{
  "n_layer": 16,
  "d_model": 224,
  "n_head": 4,
  "n_kv_head": 1,
  "head_dim": 64,
  "d_mlp": 576,
  "vocab_size": 8192,
  "activation": "swiglu",
  "norm": "rmsnorm",
  "norm_place": "pre",
  "norm_eps": 1e-05,
  "positions": "rope",
  "rope_base": 100000.0,
  "rope_fraction": 1.0,
  "qk_norm": true,
  "attn_scale": 0.125,
  "bias": "none",
  "tie_embeddings": false,
  "parallel_block": false,
  "init": "normal",
  "init_std_qkv": 0.0288,
  "init_std_o": 0.0,
  "init_std_up": 0.0288,
  "init_std_down": 0.0,
  "optimizer": "adamw",
  "lr": 0.0015,
  "beta1": 0.9,
  "beta2": 0.99,
  "weight_decay": 0.13,
  "lr_head": 0.00535,
  "grad_clip": 0.5,
  "warmup_steps": 336,
  "schedule": "wsd",
  "decay_fraction": 1.0,
  "decay_shape": "sqrt",
  "final_lr_fraction": 0.1,
  "batch_tokens": 16384,
  "seq_len": 256,
  "doc_mask": true,
  "train_tokens": 159700000,
  "steps": 9748,
  "dataset": "wikipedia_en"
}
MLP neurons of a small language model. Each row is named by its layer, matrix (down: output weights) and neuron, and shows model dimensions 160-223. Each number is 128 + 24 x the weight over its row's rms, rounded and kept within 0 to 255. A neuron's up and down rows have the sign that makes its largest values positive.
A block is one neuron, or neurons of one layer that tend to fire together. Before each block is what it responds to, as a language model described it from the Wikipedia text at the highest values.

Responds to: Decimal points inside numbers in wiki tables, mostly election vote percentages (54.0, 68.4), plus number-splitting pipes, time colons (3:08), coordinate degree signs.
L9.down48 [ 91 125 135 123 136 122 124 136 128 140 131 106 136 102 165 142  68 153 138  94 157 104 149 144 142  93 142 126 139 106 149 102 151 155  84  77 149 110 125 159 157 135 151 115 142 173 147 151 143 114 145 104 123 158 100 164 167 104 168 102 103 110 128 147]
L9.down234 [ 88 131 119 177 138  91  88 148 102 124 108 159 103 132 110 126 118  98 125 133 105 120 125 126 109  85 105 117 144 130 124 151 105 100 115 110 149 105 126 117 148 122 139  98 143  95 110 140 132 157 112 148 118 138 179 159 113 128 143 128  92  68 139 109]
L9.down396 [104 133  96 107 103 134 120 123 148 102 147 112 118 197 158 107 165 118 132 116 124 103 152 140 130  95 100 165 140 109 174 128 151 118 160 122 143 127 136 133 149 101 113 125 148 116 121 108 161 149 139 115 171 105 151 142 130 131 112 159  92  70 110 127]
L9.down486 [165 124 106 137 112 145 140 164 113 149 160 100 143 132 118 132 106 129 127 115 125 108 136 134 140  83 136 135 127 159 119 135 108 157  94 125 149 127 112  88 171 138 120 149 141  56 128 165 120 167 154 146 132 114 112 118 140  98 117  82 123 160 150 124]

Responds to: Separators right after a number, such as decimal points, colons, dashes, table bars, "and" or "to" in ranges and scores (36.4, 37:53, 51').
L4.down55 [126  94  84 135  99  93 128 133 146 137 146 120 104 143 149 166  96 144 142 148 141 147 143 111 161 120 167 140 132 134 145  52 119 120 127 121 127 121 115 139 109 137 143 104 171 148 146 142  90 114 115 161 104 110 120 130 137 117 103 168 144 144 117 103]
L4.down98 [170 157  82 180 147 140 127 145 128 100 169 131 137 136 138  85 135 148 115 112  49 144 126 119 110 144 134 135 129  98  79 149 136 125 118 102 140 100  84 171 161 162 133 170 140 167 132  95 131 134 141 105 131 151 118 110  99 147 130 131 128 138 122 155]
L4.down151 [129 140  81 190 117  89 112 137 153 125 120 125 122  79 130  85 144 115 135 160  74 156 137 120 134 133 101 115 109 113 102 103 152 166 131  59 159 117 121 121 132 142 105 174 117 147 102 127 120 109 147 129 146 152 150 108 106 111 143 128 152 139 116 122]
L4.down171 [131 162 151 132 111 116 150 110 117 181 117 101 118  79 133  88 137 121 152 145 147 130 170 111 141 139 132 139 147 141 103 105 115 210 168 140 106 119 113 125 147 166 100 170 128 128 138 150 113 101 116 118 152 128  91 166 111 142 137 137 122  93 161 119]
L4.down195 [138 184 110 146 135  99  96 133 125 148 143 104 134 188 138 158  96  95 123 115  96 146 112 117 123 151 113 108 120 108 104 112 102 157 140 142 124  76 121 162 147 157  82 155 160 177 112  98 161 167  85 131 125 151 144 123 112 131 108 160 134 158 126 143]
L4.down221 [136 152 158 131 128  36  94 135 108 110 153 155 137 111 158  95 124 110 147 132 161 133 112 136 117 124  76 119 148 120 109 157 147 144 137 140 138 132 119 144 118 174 118 165 115 181 142 122 112 101 135 139 162 145 115 147 151 121 124 143 154 130 146 130]
L4.down277 [132 192  90 137 129  90 124 131 151 142 140 115 105 107 157 102 153 150 114 181 124 117 165 130 130 101 109 121 115 127 102 130 153 110 109 152 131 121 119 169 133 154 105 173 141 173 134 111 121 106 124 138 129 160 124 141  92 152  82 147 147 159 118 126]
L4.down333 [203 168 117 126 144  93 125 142 131 143 140 139 123 166 155 105 141 101 148 156 104 177 141 119 153 128  94 128 133 109 117  94 165 138 120 144  95  97 158 156 169 105  91 117 123 139  94 117 119  89 146 161 118 140 182 119  76 134 104 174 159 120 142 148]
L4.down338 [116 144  79 114 116 131 131 150 147  73 127 118 171 115 149 100 112 131 135 133 132 144 155  74 179 137 131 113 127 131 119 125 144 144 141 140 131  69 116 158 162 141 111 136 170 125 116 128 138 148 132  89 116 139 130 109 142 127 121 137 139 139 177 156]
L4.down349 [174 121  82 154 136 158 141 141 134 175 117 142 111 191 140 102 139 106 127 125 115 140 102  99 120  92 127 120 117 123 116 112 161 109  49 122 127 141 111 129 161 117 123 107 113 144 132 100 118 143 136 138 120 159 126 106 111 138  97 141 126 162 125 154]
L4.down382 [113 171 123 102 108 110 159 146 141 189 155 127 130 113 161 126 126 120 109  91 175 149 151 127  85 125 134 128 120 167  80 124 132 152 160 113 113 120 100 111 127 127 130 138  99 131  95 145  85 152 107 127 146 111 102 170 151 157 132 129 166 113 103  93]
L4.down391 [116 141 117 115 109 143  90 110 153  97 121  87 160 133 157 112 143 127 132 156  98 178 168 143 141 122 120 116 130 143 140 147 151 126  59 114 166 138 143 112 115 155 145 114 122 120 103 105 131 127 122 111 136 156 143 106 146 137 146 149 135 103 106 134]
L4.down394 [151 142 128 143 114 137 132 135 116 163 116 136 170  98 145  76 130 136 101 127 113 177 142 140 139 121 136 132 117 130 128 111 145 172 115 118 113  89 122 127 121 155 148 166 147 108 109 123 174 102 128 165 140 118 133 111 134 142 138 154 121 152 131 143]
L4.down459 [101 149 133 128 114 106 129 127 137 150 117 126 111 128  93 113 135 158 144  95 201 127 107 110 119 119 118 170  71 101 104 112 139 130 143 121 132 104 130 180 122 126 147 129  87  95 141 138  97  91 134 149 160 130 139 130 114 133 111 134 152 129 133 148]
L4.down501 [101 159 127 171 162  92 126 136 134 125 132 111 114 117 108 100  89  93 130  90  79 151 116 129  95 139  94 139 183 106 113 161 124 100 116  93 130 102 104 135 159 174 119 152 114 141 117 135 178 114 156 137 168 170 115 172 135 151 146 112  90 131 123 136]
L4.down547 [111 133 106 127  89 136 108 150 148 139 143 148 133 131 114 207 142 141 125 144 149 156 142 183 108 154 134 141 156 119 108 134 123  84 148 135 134 111 115 172 124 121 130 148  87 111 143 121  83 132 157 126 147 125 118 141 110 138 128 144 127 133 106 131]

Responds to: Colons and commas inside numbers, right after a leading digit, as in track lengths 3:59 and counts 1,010 or 7,296.
L10.down331 [108 131  96 148 126 132 112 114 140 139 150 170 124 130 143 255 159 125 100 113 139  80 105 108 110 142 120 133  79 131 113  96 145 103 125 101 133 111 144 180 142 105 154 139 123 131 105 126 108 126 129 139 134 145 139 129 131 169 116 114 154 129 123 126]

Responds to: Short word-piece fragments, usually vowels, inside a word split after its first letter or two, in names, foreign and common words: fr-e-ight, qu-e-ues, H-ol-bein.
L4.down20 [156 141 167 130  97 110 104 160 111 145 134 146 124 135  48 146 145 109 138  90 115 127 151 104  97 126 138 162 113 148  96 134 107 136 146 117 102 132 151 147 141 167 100 120 104  89 126 118 107 102 145 107 155  96 119  95 159 177 150 124 123 137 100 116]
L4.down25 [129 121 149 120  91 125  78 126 125 139 104 113 131 130 140 205 126 142 134 104 165 112 133  83  77 141 128 147  80  93 156 204 153 106 152 154 120 102 149  98 105 115 115 111 154 164 110 137 183 144 151 118 126 127 120 154 134 121 164 129 118 138  96 117]
L4.down32 [128 162 103 113 127 129 141 148 110 145  86 145 138  68 144 139 120 163 128 160 152  92 125 137 127 148 142 130  84 104 129 149  93 137 123 117 133 120 106 145  84  94 126 113 115 150 112  79 128 140 118 129  95  83 164  85 143 127 131 134  96 128 114 136]
L4.down72 [164 136 140 201 113 123 131  69 115  83 137 152 114 136 158 152 146 102 101 157 108 149 152 141 152 121 145 136 136 131 122 137 127 146 113 176 108  91 126 183 140 175 148 149 160 147 165 133 137 126 132 135 169 139 121 102 115 150 146 167 137 169 140 104]
L4.down165 [111  87 132 109 141  83 117 134 136 130 115 139 117 103 151 122 116 163  96 136  80 109 127 101 128 124  79 167 112 128 122 116 133 109 109 133 118 133 156 134 181 131 154 108 142 129 118 112 109 142 159 130  74 167 113 165 112  79 124 116 127 133 141 131]
L4.down168 [101 124 143 154  97 126 101 115 101  95 113 107 146 164 120 187 139 110 134 155  76 154 108 116 153 110 136 154 134 146  61 135 166 127 116 151 138 125 145 122 117 172  83 190 139 114 156 149 168 147 117 114 158 101 135 126 127 156 138 136 143 153 109 181]
L4.down177 [104  93  88 122  97 172 135 146 141 130 157 109 161 148 140  65 130 117 154 144 103 121 110 105 140 136  77 111 114 129 135 115 125 120 154 138 123 134 129 167 119 154 108 114 110 152 113 157 178 138 152 146 132 148  83  80 116 107 157 124 105 185 134 135]
L4.down180 [161 162 141 116 126 156 145  91 132 168  92 154 123 119 159 125 125  68  98 146 154  80 104 128 148 109 115 100 143 160  98 117 124 116 141 140 143 116 123 139 147 107 143 148 118 182 140 172 126 134 162 143 106 140 131  85 135 146 113  82 105  99 127 148]
L4.down194 [148 143 156  49 132 112 118 128  82 132 105 136 144 115 121 113  81 156 137 151 129 131  74 128 117 111 143 122 101 121 139 175 121 126  97 113 176 141 121  84 144 130  84 129 131 101 118 161 155 108 100 162 146  85 114 119 148 133 166 115 118 119 102 155]
L4.down247 [102 136 135 124 117 117 130 140  93 153 146 197 124 171 143 126 133 130 115  93 110 135 117 138 145 128 165 111 162 171 131 106 114  94 124 160 126 109 143 139 106 142 152 136 111 132 144 111 120 158 131 128 144 141 121 138 145 128  39 135 137 110 161 125]
L4.down262 [140 153 135 131 114 118 182  99 129 121 134 121  94 110 116  92 151 151 123 179 130 150 166 140 133  94 107 155 155 154 152 159 141 113  86 169 115 107 108 118 130 123 170 136 123 172 149  82 163 118  98 111 146 148 110 123  90 126  96 164 129 129 130 138]
L4.down297 [104 131 138 174 158 160 157 127 164 146 142 107 122 147  89 121 128 106 128 128 114 169 139 133 106 143 126 192 153 135 123 107 138  90  82 159 160  94 134  93 126 145 125 115 153 144 114 140 164  85 159 106 136 129 125 140 142 115 140 143 114 150 155 113]
L4.down377 [142  65 152 120 105  96 144 181  97 118 109 143 123  87  75 162 114 128 118 130 113 123 127 150 124 112  80 120 102 154 141 153 134 167 136 105 131 139  98 170 130  80 126  83 117 130 118 142  74 114 117 174 108  93 140 119 109 117  99  96 119  98 126 107]
L4.down428 [121 155  87 137 113 146 108 121 169 138 117  88  93 105 100 104 121 111 142 159 128  94 156 165 104 115 103 150 138  79 159  90 124 166 147 110 158 129 118  98 131 118 121 142 114 138 153 178 141 135 146 160 101 138 128 131  88 106 127 155 105 132 104 161]
L4.down550 [103 156 109 149 150 104 171 158 151 102 125 157 121 149 107 104 125 133 111 142 139 155 128 146 109  91 121 146 120 113 172 101 140 124 163 139 110 140 163 149 145 143  89  79 124 147 125 124 181  84 113 171 136 133 127 139 175 113 138 130 112 113 128 114]
L4.down563 [152 176 137 151  94 112 114  78 148 133 131 135 135 117  93  65 127 117 126 171 116 170 158 125 134 115 101 106 118 111 113 154 167 121 123 158 142  59 100 101 137 179 101 128 129 161  78  99 139 110 127 137  87 136 135 114 108 173 122 120  91 155 131 150]